Weights of a small transformer language model.
Size: 10 layers, width 768, 12 heads of 64, MLP 1536 GeGLU, vocabulary 16384, 71.6M parameters.
Architecture: RMSNorm before and after each block, no biases in attention or MLP.
MLP neurons of a small language model. Each row is named by its layer, matrix (gate and up: input weights) and neuron, and shows model dimensions 336-431. Each number is 128 + 32 x the weight over its row's rms, rounded and kept within 0 to 255. Numbers have three digits each. A neuron's up and down rows have the sign that makes its largest values positive.
Before each neuron's rows, "fires in" lists the words (lower case) most often at its 100 highest values on Wikipedia text that the model never trained on.

fires in: "the", "ii"
L2.gate355:098084143082137134128119133154119180159125209092145151096156110115116142073111096197129090156109150102161107150160142081098145088164154165105170111163119123163092148145131123131097078110091130147158094122107131206155114144119077105115156123147128159101169072133102122138145126101185158094
L2.up355:124121135098090135162084137153166112143150174149117091164111145117075090150082130090101115125095094121096086140096091170099152093089082165113122130096078114142121117122078150139164062108133160091152113145121195122085110080105147126126107118168179206099167191133133113126107075140162105154

fires in: "in", "between", "of", "at", "corinth"
L5.gate14:107175134081126107107131178132151141179089168139152127124119146090152139082094144154122136169072088116108164154163114097110065094092140115113064088092139100082117124100165122097134151188088176102154170067148150094184163098091114140148060100152126102130136096160160144076166120108167124158
L5.up14:155071210107133104120145090084095163083107128094091142117053182149169101101094118070138100132118131199130127095159180105097185163170134120116129128124125108088081134093103096157208073077145135149074086164114079153120074137166107155138154147158146156151130158133121134098085129138173099149

fires in: "early", "lower", "late", "middle", "upper"
L5.gate859:059085135097062131105075128108137125118181138132081110175144097118130114157129125141138065089138169090075117121131110148128102175074109145078082147132119131121169107065159117132122113154103055117144187119161171141096094111131096170124062117125108128122085085108104169141165134116136117143
L5.up859:147084173164195134146138141099138125173156151097117101114141102093129115193085092106148109114087140132097125119118133081156109133105104151114152145118080107109157065104107133124070087164137120101059133129129085122055161110109106111031158129122105157127151132057133133128123129091130164071

fires in: "1", "8", "4"
L2.gate1479:103083133173149140145125147125122175132088156139145106130144186172105118135125120154082138090157119137095083146109125096175205125075083111113156187098124083116119073153125157126147104138103128112078132129129094134079144129064070123140109095120151099099127098110100106180153145147138104136
L2.up1479:103168137110091062150092125157057154114131110119184141101117134137136126110107123134138178124152129123160105157082137139095118168100126168166108137106127117101138135121056165132114159125064150112131067154143136068176112113252167095122203083178114151117104146086113114175210078173101113138

fires in: "10", "100", "11", "12"
L2.gate818:117170157160121115112154179124125107136103131100179058134102099116153113151096146082178111188125155067120085072109105121110147153121161157134156155169170166153115131090141162102115121084132069171127164151127135126134115116133129123126140104151161142162168142123161164115188121098140124151
L2.up818:169134132146135141165081129098144078179027140172148088100141152087135154233079179087142079169117079096164103146103110126116127125102144169118117110101122126201103118138141157175135132114083129123157165122076077103141158124094180118131077117076078114156126113117142110144137206102119147140

fires in: "while", "when", "favela", "saint"
L5.gate731:124142124134131151069143134102223182117143124184175198148123110108175168071125173147176130079186072134146091124158134157056103162086070108132098149135108124112154138121167056124081140114143145077098070097133152135096150094069091133114145129166125053101133131133217188169114124205136081140
L5.up731:141114090168174076145122132132069094186144087135147095128092147178153102102189139168179077063143106140086170163109138165142152144144112119091107149081115138199083176194215085115065111152093092097186146156167186146145100057141138138056121150107119065176105114142193097110121142088102104118

fires in: "three", "five", "several", "four", "12"
L2.gate1407:132132129095147174085128185092118165196143113072215164187147104136119122143098191092167137100033139124179171112097085096100155139121168106156120129149136142130117183123100134099091097174100083123191098199102092147125141140133105093116123114056086184215112080122091119095169105099126164131
L2.up1407:115151132069107125125178104164114124132111143133145156084129163115150110083162104083116135161165130113116144161093149152165104123076109134154166107118066144113164094105165088135134114133135141091080158149158147092118081090116129119142120087172113115082109172134151194130138083166132140128

fires in: "s"
L2.gate1246:121113113104149136040123111093067109120183178107199101149133100138135096169094135078145143175134221099101127093150121146109104147170113120168149149137085076160163114154144120144123130100153100091115146186041117173136174203201088174142085127121118147123085145149114085127130081090077145126
L2.up1246:099142133095155100089093146148179161113134113079133138131178086069089091157154143096128139127062130099174131058098118165157182101211131121126172116075098169164118161166160095087124143122134111190119096143120109217121089127159066116073055114164104138170135106097091096075122117139137145061

fires in: "national", "international"
L5.gate1380:099085119157102165084041137130157125158105093084099116130142118117163136144122093182131128083138108090110127113138136162112100095123118092162142114145132168122096084094144176127081126153128160125209122148147117097168175125167109099138080126090115144165116153164122121103084157138127133073
L5.up1380:096096071151109123122144089184100150152119131130160094093114114131160055183148131218133128122178083121128124105127151146134142127138151115146049070073136195164103175136140190130164166039148093066117109138150141120077094124151143158090102126166135133057100143160153176116164096149175149156

fires in: "two", "los", "three", "united", "four", "national"
L2.gate1480:111129182192139127140095094076123104105172140116162050127071161195134083112178132114150103172052134113182129086118151104084101111123166157158099180194151137137096149149153131121111048122165056114151150111111104158148115119135157113138176124141126104086161161157142104162138193107129134120
L2.up1480:068113135116169187116171082095091157158146136124184126162109175133158111155137096145109163069171084090116093134140124178115091063069132078125101107092149084181102144130145143091116136101112122103096172128152096108150177142106094133119101066157117158079157089200096077162147142114111108166

fires in: "is", "were", "are", "was", "could"
L5.gate1433:117092129095146036156104118142173090117102101173193104116117076177109146120117141121088143130168071174142122100192109136057099105159127115135138146151064094154150172134122137108141133166106085191103105140102087108118138130152122146152112134086130133130209091070170072109150109164103149127
L5.up1433:152115133166102159115134056129071185145138176079119153125180110133144090114140094127137095134171136162107098096110113097129134133147138116115082164124108120059120098095080156117116093095094081143127183152155114163061061181176114116156182110171068165094167138147112108107114073149131109113

fires in: "as", "after", "when"
L7.gate484:137101133125151138110183099194204136190180145074188141155134106105155178148170131139083100186153125113125120155159111139106147084127074161077063100115148113105114124129080169131106124199106079144134100121152109148162193113090132140118119142098123115104168112145098137152164088126149118113
L7.up484:066117117154164101146152077144154114114141080077112170103119105158123125167189127118119127099125062139168210170161128139133183098170163114165098109127178138205116148232107096140115086173135120130136109128187141072101114118026119104069094136127069124140125128143103122149057132122091177191

fires in: "as", "who", "when", "than", "those"
L5.gate434:189142083130142146142169136082160155102142137059138141149134127131136117104124144160172147138142072174140135188100125150066146177157118166178147150121110126126150112083128114084119112142102104123113119134202138156095076163081140132162106162086113121087177113096122127057087115163157099177
L5.up434:138132181106118174169197168148161122142175130065175094129060124072196140074136176058129136128143144163143140151077139104102137145160160164138080134096148066115051103076090080105130083146101156105158161179178127140113109170082142107170072122063104142132165142075109141097107154084160116164

fires in: "6", "5", "prs", "17", "7", "4"
L2.gate843:117133071131140095107081142109192106062118061129140072129119143156092105125211192127091098116083197133120140105136137152148157104137088148129123133134166174112108159179203090103136139181135097153113043140125130116093094091130193116165092159133154089089123146117121113199161094170122146092
L2.up843:115088162088181120190100158119098187103097131106068136140115165134117105091125134103179100084122087172153109152160116136129102104051133123158112114089140148089122127160119153112159117144089121143103125088115121111126130104143121120096149149144191126052158111147056152155128142133090135090

fires in: "its", "these", "they", "their", "sdp40fs", "episodes"
L2.gate417:194155132085138133074112163101166062103123124101104138119111133123143142159162183179077087177108110189144190118098081107120169134105138141103087176194150135124096128085134105110093174107137120153149131104118143118159156087164114236181131174117165092159141140080138145147142121199138119140
L2.up417:135091112101115077191132119119034255122127129123078098164123154060096137175157180132083089107173108138109159150153097124100159055156162166125154105089181133153095161116152144145092182138148105080117164083088147169118184115108084132122163132155142126102156197125067105091128084117087088201

fires in: "s", "2020", "than"
L2.gate1196:191077104151106200146141137086115092066152109098197111143120167148163149124176147202167104091133114160127106159108170138098116157113086111171139174089113091151143166115067123110127130097127141149104175129198073110131125131115110145165126160102140120093084044137162138082126127131090135193
L2.up1196:152135099177119169142138167111101140181180136075127118162081084150208127143123089067127132090148156150090138099121130121163076061177129112150132137143091035149136124074089127104149096145124182156065113145097129152192165126156082138072111118150148120086160139124128126178162064086130187144

fires in: "his", "was", "the", "its", "an", "a"
L5.gate185:148154104219147146109084136131203101113071124082136123135052134124097093080145107117116133154070168091108130146104079183145205129102194157118091104208146054090130140105147152126127121162131152175117127110159102166120079097068149146130151149140098112115176145062098140103119102161153089182
L5.up185:107061111041107094122195118114116168103160080185140135117184129149091157104076110152107068218123087155146155087150147155119160073107100125107123149106063159180111136203122089119083134129128097103110210110157131109167148111115105121138141149141101164117148119158198111153137140200131123075

fires in: "the", "helped", "assistant", "as"
L5.gate355:194142162093086101132150123118146185148159145105159093158110063093128189123136131145102156097152078124125151152152164128119223104146106128113096141163096157102085087162153135126130109164111144109098137091067119151104152140120083096126108091127139121097215158189146096129097103121158125075
L5.up355:110115170116122201126068124155127130084146145114151122149065118174131128147122176123110112195121114081117152072120142160113151120124119135109123181152113082151132112113071164170156158123106083109179166102216117150121143157081186189096124060145092150139163126139142039108160127161147124117

fires in: "of", "about", "that", "to"
L2.gate616:102107152121102149060126083117076132142110131153125143116075046130119104172210103174053154133127191105139181110120117131123125128143116123084101100165101130081173189126157164115109133190164061104161090152148099135097088136133118089119124139142119133144139043122123164098168092118162092113
L2.up616:084079159171098084103073081134138097153144178115148118159171144166121062142143110113130158094097120078136117061089108113109102097097125118145126127166115130153088109143136114122126202147095119108180108130143115183140177151166137123132103151109085180157145126117146130184173121190154156123

fires in: "as", "j", "614th"
L2.gate311:160142135178088119148106097131168125100170150177136113105162102114138114163136131101132117142096136153147095079099148144051091065105130114100164150176136150130133137101134129113060054100119098192103117174153144124098092132149145092089152131122141169082054124120096117123104145078160189096
L2.up311:135135154142089163150096124164096141075148116105064131150141143149112096102156121132154135190112133107059099127184176109171130109138172131136142170164108124080127171152074123100118139119129206111174147122135171132102121207103147140158093142113164148067059109127117194145130152173161144140

fires in: "he", "worked", "she", "d"
L2.gate465:125154136120144111081153113101102107107093101148158144085100109070089172114149118119095126110140143162124153106144143137081087090111103047142142116103142116097128151125086095136109146097090165100135151075166143163071164139123181135158089067143136133129143189153104165146100112182177096124
L2.up465:128156110056087107199138211156188157163137109060096097123102160135134100156108158105119099155149175112168189182093145076175158059131094037135102140170142142132172115155136169059099149165147172118145117097173114083165116205083085147167133076122160072107145132096128149098147091148098051159

fires in: "the"
L2.gate1331:107173122100166125125156102127144149113132144176197168147115124126191100130144141188122117103138091077093080114141168140125116099119088135080144109166067086133087143215094139178134134130107148083137156235097073163158184095104133153114133111137090162127165084111073116140193122129099075194
L2.up1331:113151115145119102129182165146095099116097063113127101065187129100134148151144169169076131148175129129145124078127099097115153106139160139094096124089081196079126157172152125128116112120154086130120081114123136137109161128104137125126174166143075095110138090104125155152123128095060142137

fires in: "as", "be", "most"
L5.gate227:164093114176114165122122108168117173123123182169209095118096155070128178153165132146112140087160082120151089113182128165141135116107135166097102134132133098111144172155117123121129102157134136125121150133158120159154137107080148112195212084098100098151168143069118119117107139111152088192
L5.up227:146181222104187134122148131120135083193164159112123110131135162142155140225112182149156095179169137143121191147156126134083113119120156144165120082068140112175106096132127150127145153147129136156145112127203140143165152120129159140084115097107164135099158064183162084095150114162154171146

fires in: "of", "on"
L2.gate1214:110124108140160133097175120119127092172088190151103171141101116112111105158127132154183152144111096094131126142112135065102102146115124108158165108155060125149184151183125107147100198157093077085064148110127145169118103098135135126137128101184094074108199135122132068112144059190106141112
L2.up1214:133155119210125146076133122118147155115088147119142081158157134139149171098141165124085154159105168077168105138102142106108073145131116165100108173161112110127062153119174097132148146142136122148166077163198084171153170102173084119136177080117125079125123177177165136085152115128124173170

fires in: "and"
L2.gate283:115175121159143096153136127086074158077150137152077112144131113108138076078131099061144094092091170078092161137216171174185046145103135124187157190173100120111125172130132151154109111107102098090135130088127085161137134118149155151096128174114099136131068147147198122108101141139100124136
L2.up283:128147103107095142127125132124102125139160180160196132127131106140091120120133088101059161151148062064141087156125148135107149103144146031184144096155087129071122072129166163154153176130114171125107105144140140097085158173117158054110123140136107098178147082057189118142163159093130158132

fires in: "as", "since", "because", "due"
L2.gate987:194080148146106057100131161132154174055147167134114168100161109198204084112146112187137145145126140181126105118097102117132113198096110150110140154133122095139084085153072168179100133135069088167082130168092103084139159160086166111107108120104092123120071112094170076101069090144166148125
L2.up987:134157151141153117148121107153164103111167095101107163113189129087105117188123186125121127089121156140127120171170142152141125147152128069183234051190145074115159172177083149120111065129121155148109117125121085075076104168107146122123165108092129087108171110105132185122133167106142120087

fires in: "by", "when", "wires", "m"
L2.gate614:151141091134164076130157159178141158160057122124137110113169132124148175106114140125079154127152125121086126177097119106115124130097060135078093109141075059145092194156167104124091133087097121178125160129125135170094164105102124147095130186084113103155147061109107136170117077189105160229
L2.up614:112092154135164098147090100079124103095115146147147085138088127164190090145080144163178075130185087121128112091125255154155132166108130147167146169130144117121131136117123091128092121078090110128134145123148097102121137095137137053120082215051112128141082138105103149103113140135189109165

fires in: "when", "if", "as", "had"
L2.gate518:161125171139106133032094101120155120088067078140128094096127166186126129127047147115145113094115167157117152126105140082136163141141173149093189091091147088116178137133128075110097108151157132143116160147114098184077125151118118154158133167111113125141103113119133098126087111183142173160
L2.up518:220149168147064251127099137154166118086091071088138145185142163131111122079124148144111187135153139174134053140124153177118108133152162177082114122147150131076123142141089097108134102124059121159106175186087128187097133139100099151125206119102123154118112130069182070119077163126154143121

fires in: "both", "local", "federal", "national", "later", "2"
L5.gate177:061146144107105100156118154110136123152136149186125109114103133075175131175094149171141111160146167104082175177178123158186146154105113130078067132168151106136129162090122122139120117146101140145065137166109132112130120053056107172101158110127159146102106176086162084125174088122077106085
L5.up177:179101117146155160168084060113129130112227111130062060138088162123149149127159111142138096143149126114079130142070123120096155075143131118134117131167094126155107153116132144154133083163101095155154118163139094088171108104129115119138116122099103120117158103076152080099143161123088103147

fires in: "his", "its", "from"
L2.gate371:116103148053126123092140175154093150109105150148159138120119118120171156136121183132089160096174154127095144136148105120059135126133209134128142210165165124084120139131125161101190134148136148168068147144201149115153151085101181131137145112140033149070165146150125121122122150129138131100
L2.up371:116085145097109158145118115122131092126162080108121124122189075125126105162087113159134108133118152151148153158103135107135141121132135163065171102098152101139083183062139125094132090140172147128124139132109103163203119125120127125081165107110097099105216138147115125123186164087176117139

fires in: "of", "museum", "revolution", "late", "society"
L2.gate198:166136149119111098102153105169113184112143030100114129100146039176121090175102125101155144102163156146148087126126179119130109120094139178148116185115116160132162130142114115183149178098110130120172102115171120194141142101113094169152094119141150123150139114082122139126114098093155159125
L2.up198:118116103223130141121122125108135101215099176112140079098112068064155152213057155134138173068075047123126163097139179106167106148143101131126112188140086151127114159132148154173106129088148045160187083167128136150129128138108145155179190120100128151093154110176093133164135075132121129142

fires in: "a", "md", "red", "body", "white", "blue"
L2.gate365:105092154129158103143110092099197121115111117124125154053120197176106132130147207163127101110161136104116150127080120123169096098147148099087121130096145161148091098137147128126103088171112125098188138088119129119138137131125142109137117099143108138130147179120140100058173108192179119117
L2.up365:128163151125094140142114115104086144141125154134112089045130120125103150118120110121089068136089113178149142100120105173140109101154090168152126049134178152150151096059097122151125107109130090099113128110150141185162127136111140128075082122086161134115099158106114178127154093148122144129

fires in: "to", "in", "and", "of", "at"
L2.gate942:103088114124158149138170142136153129097130161108083098110144155141134138133129080110117176104163122091186074118172091108081151138157094105080094139152160113102109137106117124111125138144088087098124149112184079110096163194119113160171071127139120089158165144104114131138165161105159123163
L2.up942:075122175143149110039135143116158077095198098104128149069115151177075126112116110145102110170119141190114085175105099108147155141141149122187164086127154101150116138169098149101158125165113128129122172131166116137073115148093086092120135116117141124146130171151166069145162110111176087099

fires in: "in", "at", "o", "for"
L2.gate1017:106188132174144141146121162172159081156175108060119048085109103104125065098129133092164108139117087137102132140153163135122100063111085050120140109129173111130132070078113087145089155122134125162114148112092118071165094109133128152088115068123121131164142111080045102157161135137090152135
L2.up1017:121118132089166148112062140114110115114057141143114161126109141132122098113128199130133112119133166131104120132140197093184166089139147104155106134082130095162184138132082122200109068136049144121150110144153104116139111128117069102116146059104095152176069137120143147128110134138125098108

fires in: "a", "at", "polish", "reached", "an"
L2.gate582:170130180125154079084113071155118091171112078145138081166147142130104162084163181159151133091126090100124151087103132127099127117112134154118095105142128159176105160140111145167123174099087086116133129171121083217097099134138111111143129130085139127137168142093108096144164097100093110176
L2.up582:114108167172111110120109115126111083153117142110155082132105108155190104152157135172109037141141117141137190098139155127104121092108103172158083118169187130127115147098123102176085167155132108135122129176148170157123148123117162125128129162113154143154179152102143143102169178115088117102

fires in: "between", "both", "from"
L2.gate1443:095136104146110140191188147133174082116156114187187166146089138111153100116173118203056158213156212121088124132144155154144096159149171140061133170113168086122136177090162090139139063146170127155064115117077145099163116104106176090111121163130119086132143104077161113111140136087129180115
L2.up1443:125119165142150132134087077157133150123122106126097107189136135088056166156147118131112107154152137136141125160144171111112138098158130102160121121170144103046097166098124086110182078138136116104107164142118154172099094184099093159106146109141128111132146158156099101113088113147134115087

fires in: "united", "of", "athletic", "racing"
L5.gate1290:102140111067143184119056131133110143165085137102059159163135106173223119117047111083172126145101154192103120101138092144147138118138086109111111113092099100103135151139112169170117118158144182123151098117133110105166117192141171101104142092135093110118140118134183117118112082155166150115
L5.up1290:136170051086149117139179164138152121123127128112108089135110131143136111105058087127092153106141110126156098157170105150093121173088151131054152105179115107087148134136118145099144089114122198149128114154125142144133176076086148136133083139108096171102092118184113069092131159196200147129

fires in: "by", "holbein"
L2.gate1061:120099199137175056093143076082107106139113097154172160079080139094119148186135139106103204157114099152097095149167128100137107147116113117129135102164114047168103104195167134099145188133141148140142203146176137121098123115129161143109078159083162075141159101168125159087162097148165071105
L2.up1061:065086232102109098133144126140109084124160166096160159119182115162157160177070163140147153119076112171189189161119111084136117188138141162164183161122137122171137145150122136111167151084124126116130159102192048115115074104141095161042088129077181096113132113115098131166173092149124114167

fires in: "of", "the"
L2.gate1462:156191189094134088095075175107134108180081171094098125129114089068130161182119191134140135086137131115207158101168158171153087151082051180142180135172127110137082203181121163175136141126125103160134134147123135116148130085117126165131155173124155056129136115139162135127157088109127144122
L2.up1462:093119115108152167129133141127178156139118158129131159152160131089132068131162075135117126124135114114129052062194121151114164123112059106058200109157142116083127102065123179158139093140129131136054137113107155168141163123111167105117170077122157151067102100075122100183111108110229145129

fires in: "is", "a", "more", "are", "non", "multi"
L5.gate1183:146158117145150128192109120144177143048084112160133123114132084140053137176087134139176135200138102165113160126139100153118125121154071155140174151178161137098128151076130112130130087135112101131093167162110125095118135109180094071086118163136112147137131075098133087155169148158158104114
L5.up1183:135107118105122151056120151120132146111097121112115110128124148158126090137140124134166130154132160192094151083196122139167149108121079087146135099080105106148118130164179098146093144070149152123101100132156186098057082090180147109134118101141150111132134100119110073134125108107134145059

fires in: "during", "by", "of", "to", "with", "from"
L5.gate267:130066133138154117046186102159076127179144094176140117134177111075192122142119096103145106197179146129100141134147113137134191073169092144096102117085153160145094134172106131159153103118139076083099151185171066111158103147143147163134117131115095117118178140063109204113127132131170150192
L5.up267:108125072097159103125095114127118069110143123169136144142149118148165077100148132121138148111081128138153129127068177144183135176122113104131107091168160136101114165113130126157118157119134104128171117137084155138103195124151184095166095117175143093108136129128098099140125120135098142163

fires in: "the", "s"
L5.gate103:164151156110107083122055123160097136102092109117178104153119105116149167183097079157172146121119109105065088113192161098145097135153122149082145148093101124137116139152177132091100114105090166125132140093116138086077164173138122116063093118137110078130114112122142104113176079093150110180
L5.up103:142132132127088010105103121142142106178180139151164087124163122062162158126137131146037082140137065130093116101172132145152112137064137187053105131102142095130115135157109135182118129109156173192108118092113160198120113084142124183130089112171172121166111121113079173156123125086123155102

fires in: "team", "who", "s", "as", "identity"
L2.gate847:140114141137127087155116102102144119144136192142137050167134191171104153176096179141146128117076083102139079110176081062124078102149092128137133171217138152126127197158077163127058136119127075135113124129121093147112203106123130079134119147141106134110127142126114100135174116138103158136
L2.up847:168149087082136100139160197155132134148160103141120077110132147129121180113198218180133137144178092086131137137161151142149137130143121023193129145143113099150137110119075129149113141116173126111142169092140176117111109147158199084089125165107108074167084086099163151171125165140130138098

fires in: "are", "is", "were", "be"
L5.gate557:143112085097136147094096169165164129170126144148119114148125096121098109168133124121123143133169157076134158136189111155010086109141160094135156099140126067196090145150159156119201136176094084131132126100126134153123152158170103121202141091094119134100153161136149173124127125115116181136
L5.up557:156148129103122105088162191173120069149169171155111122088073180086119195147153127155128204130165066112108101108163075107124104121116134106182151088074154120145101144129051137114099141091090181087119096148131141163120147170091160098134086184098182091092118149196150094104138094072142145173

fires in: "an", "frac"
L2.gate1107:165140157084080106140082048104079144161098096087166137176107135166089143064187169164161132145120129138104102126152145200084144079096112172091108075141081173124103080102154129146110110129146167163109164183171154190148137174073135147134145100163069226095134069176182083148107105059120091150
L2.up1107:109131155159081126119131040082159048146131135130153108109053168140087051111149126149135109130134138128153189103129141120119120114166221083135146079121144149178086126127077155065126111156070093065137099093086139196173082082177203113206146107121157079146164102127165092134114044096107077118

fires in: "the"
L2.gate1283:129120135179155101089138102109126113091127176141181138094145122181126135117102093139105123196110099151129130111174110138075153132073080123154141081131107078121116154133177160130105133109146107163121131149193092150101119114087137112140138108129122119091106070093107133137076045153168103148
L2.up1283:121123146139088155101100119131151114100088140157149100157114126089061095210121128117109172110140148075139154139137083114139081067179104156145090149110119133142135128140065089178144103112117128126143120128128147141076045171112160141124103046177126174101133124159161138098132152128107127102

fires in: "which", "but", "and", "as", "that", "it"
L7.gate1240:145124149207127152123122113111146118123131144158157079068132146111098124072157137172109069164089111098085109126141136154153081130137119104127161172084201148165117159137098091116107065153141125166118133074109134163102138069096124145148102138062087127111086099115128125115114124136064093098
L7.up1240:134154138108132191120153126162134145136142079159161142168181151151181182114137153080134073138188120101064135120126114130113060175128118081147122136118125118108115122092137127144142123130072116187113102065169145126048083131096153168128158153057130133150110137135103148116094097172090116052

fires in: "was", "were", "01"
L2.gate954:152174120136132141160130141097174139140135181128148165132155093121123108074159094146117100105126197124100172120126165151076151107151142122089084155130178157178148118111129113120089132116137112151075132128149125203184143117179174182163131156153126184134108133154131085157130138137083144098
L2.up954:099079131188162113099154159172161063109120118129057176140150130160181150141110181160170131139128141138182167100095149105150164147093137072122081134119159110145096111108092130127122111044132122153138085121131173139127197117147112109132120184168143133112091190136148165140113170195169095114

fires in: "a"
L2.gate794:169131141083192155110134103149170125140138107168123114131173106109103127135145154140152098188174091149088120119122111153176115117125113080141145115101101155098137151153155149154098145080107116159158082087134133161148132184117149123130093153122130146178170110145078130084091077134105102111
L2.up794:104116172095100163141133123104127130147182123151071102172110130110152134145156146124115088097102149100108172166071087177138137098148129189130119088105168156167093123128087106138073120101063082148063141122133133152134038103062117126161117043167086119127148145131134100147172130090129101197

fires in: "of", "one", "each"
L2.gate980:061144123157112109112169151098182136155105152153101136133059090142143141120153193110160150148144092088131114128114157168068126103107104097071109105166125165140131117169102106154107102171065085100146082088107136156168124095089138139188164152103139125163115118100130033152174164154077087190
L2.up980:097108078144139075121106145094126096134069086135157122181154144122160173112078132101123158121228093155150084145095142151131139082124107104079050104121201200126073092078131143101120165150122151182168121161087096121171160129091095143154158106103087132100095211117127097129194119105081112115

fires in: "the", "her", "we"
L2.gate1484:165178170104089107131097179105151115110104124172193106151112128148156163094151165170119166117139125128094083099079148137061098068092061160086147050167102059134096144131147109127184133148116155075057128117111116149181160107085105096062100137153148122104123082094100137130101141121128158152
L2.up1484:122089087117184118137042108135146197116103148152142165179180150109155190128094136140098145124146079118112160115149052194101134106094112098113131150150126112114099115139112107186108157188160125101109147109079097122096145140104133151134153111138084122086091105163128198151096195146101109129

fires in: "was", "had", "translated", "made", "been", "were"
L2.gate217:128152143075090094151141170095169131166056101068114104151125109148104133170211098164136139062127090115105112147145189095134152095063122122142139219189096143120136140035167159106106172141114088179203112129127159161104121141133136113115148198093092162179184129137172064089143086096147187188
L2.up217:143154160165076191178180159101119146129173162084129120162104164141171101168136154115187110107106136175114126076127176139147101163103099102105162193122100072091131168086104135127101148061158104113121135109117154189085136156166110095080140153096121145134148150116146166120160113125146171150

fires in: "an"
L7.gate1151:142107127153145167126078125129148088086197150146164183182173019120082154115171154122132121162100105142100085177123117164116176148156130152085140133097077093142157163085147067104087140136144102123114173077179156099199149083145092208084149156130126118065140169146099105160119108136124065098
L7.up1151:101135152116191152088144130081133174113161088175116120153200156130135114106072090153105080128126112121158083154128157156123178141133143140137111092086094118182200133068160163095175153115121094108139107141177178128184130056102152125127147105132132174098199137117147121108133154150157143175

fires in: "the", "century", "orthodox", "old"
L2.gate14:129152122099129113226100116088106161169153153175161115100117187089155138094127096141111074110129116186077129157122142102117118168096182120078176160133096130102109135108147116175137052154149147093123177132137095096121094106119165094110142116191051130069090160169122122154158066128152124162
L2.up14:130164159105157065087113104136145126134128137091130176122158145117167076165143135153124083097114121161140144105144150042121160157057111145068137141115125137126134166108211172138092157145149165131118109146131151169109188099052134125071137156101141126100152122081114082099104211113079136104

fires in: "of", "that"
L2.gate459:074204120158118149164131144136153081134062123178171157122116109120195122045135063125145140129144104144115103135119060166142110111111163131152134177177175176157147088160114105153117109166117147074153074132113126138173154137121162078137173125176139128137134159126124121144116082152130157135
L2.up459:148135129118127188134118123095133099137183141113064110181137139115110137155123149155122150152077156091116112192151120107168101191122180160132129194153070192113126202166162179167080145118146183078094113141115107146185086085251120097135102058097124093081103092169063134109146128130133128116

fires in: "an", "anoual"
L5.gate1522:084122112131119065101120141103107086192150117164127121202130131110109154105168129114149175112129153132154127124126152170126137083111155173091163141094146137132128184120112171106160083112078137116188116212175154139135165119170131128134122180093174179080109157096096102099098082111162114096
L5.up1522:105155079182138103077143125096110123150136155108141163157126071124072088137094111163118126127131153101186147155158133160104137117128132114175113093183148094167149102200171126132122111097160140109123091090093125121191135146132153148165171091124076077138158125177197090144234097096100147148

fires in: "of"
L2.gate575:201123160093127121091146098103106136120139097067127137124098106112156095145086033139139102117121127120171102181160121107138155162144096085116068151139111133122140141161120100155139125098124104092164146084194170173160202170110092135162079115136148125158148125088130093203115145117155151089
L2.up575:051125110146157100100160168147118122119114134146171120089165122099089207078135143099152146174159162173086104111124101138082101129116144179119103148141143186138150143119133107173135057121092166116115133163129092171118070136119096110171100088194151138186139150097142111150129104103123117088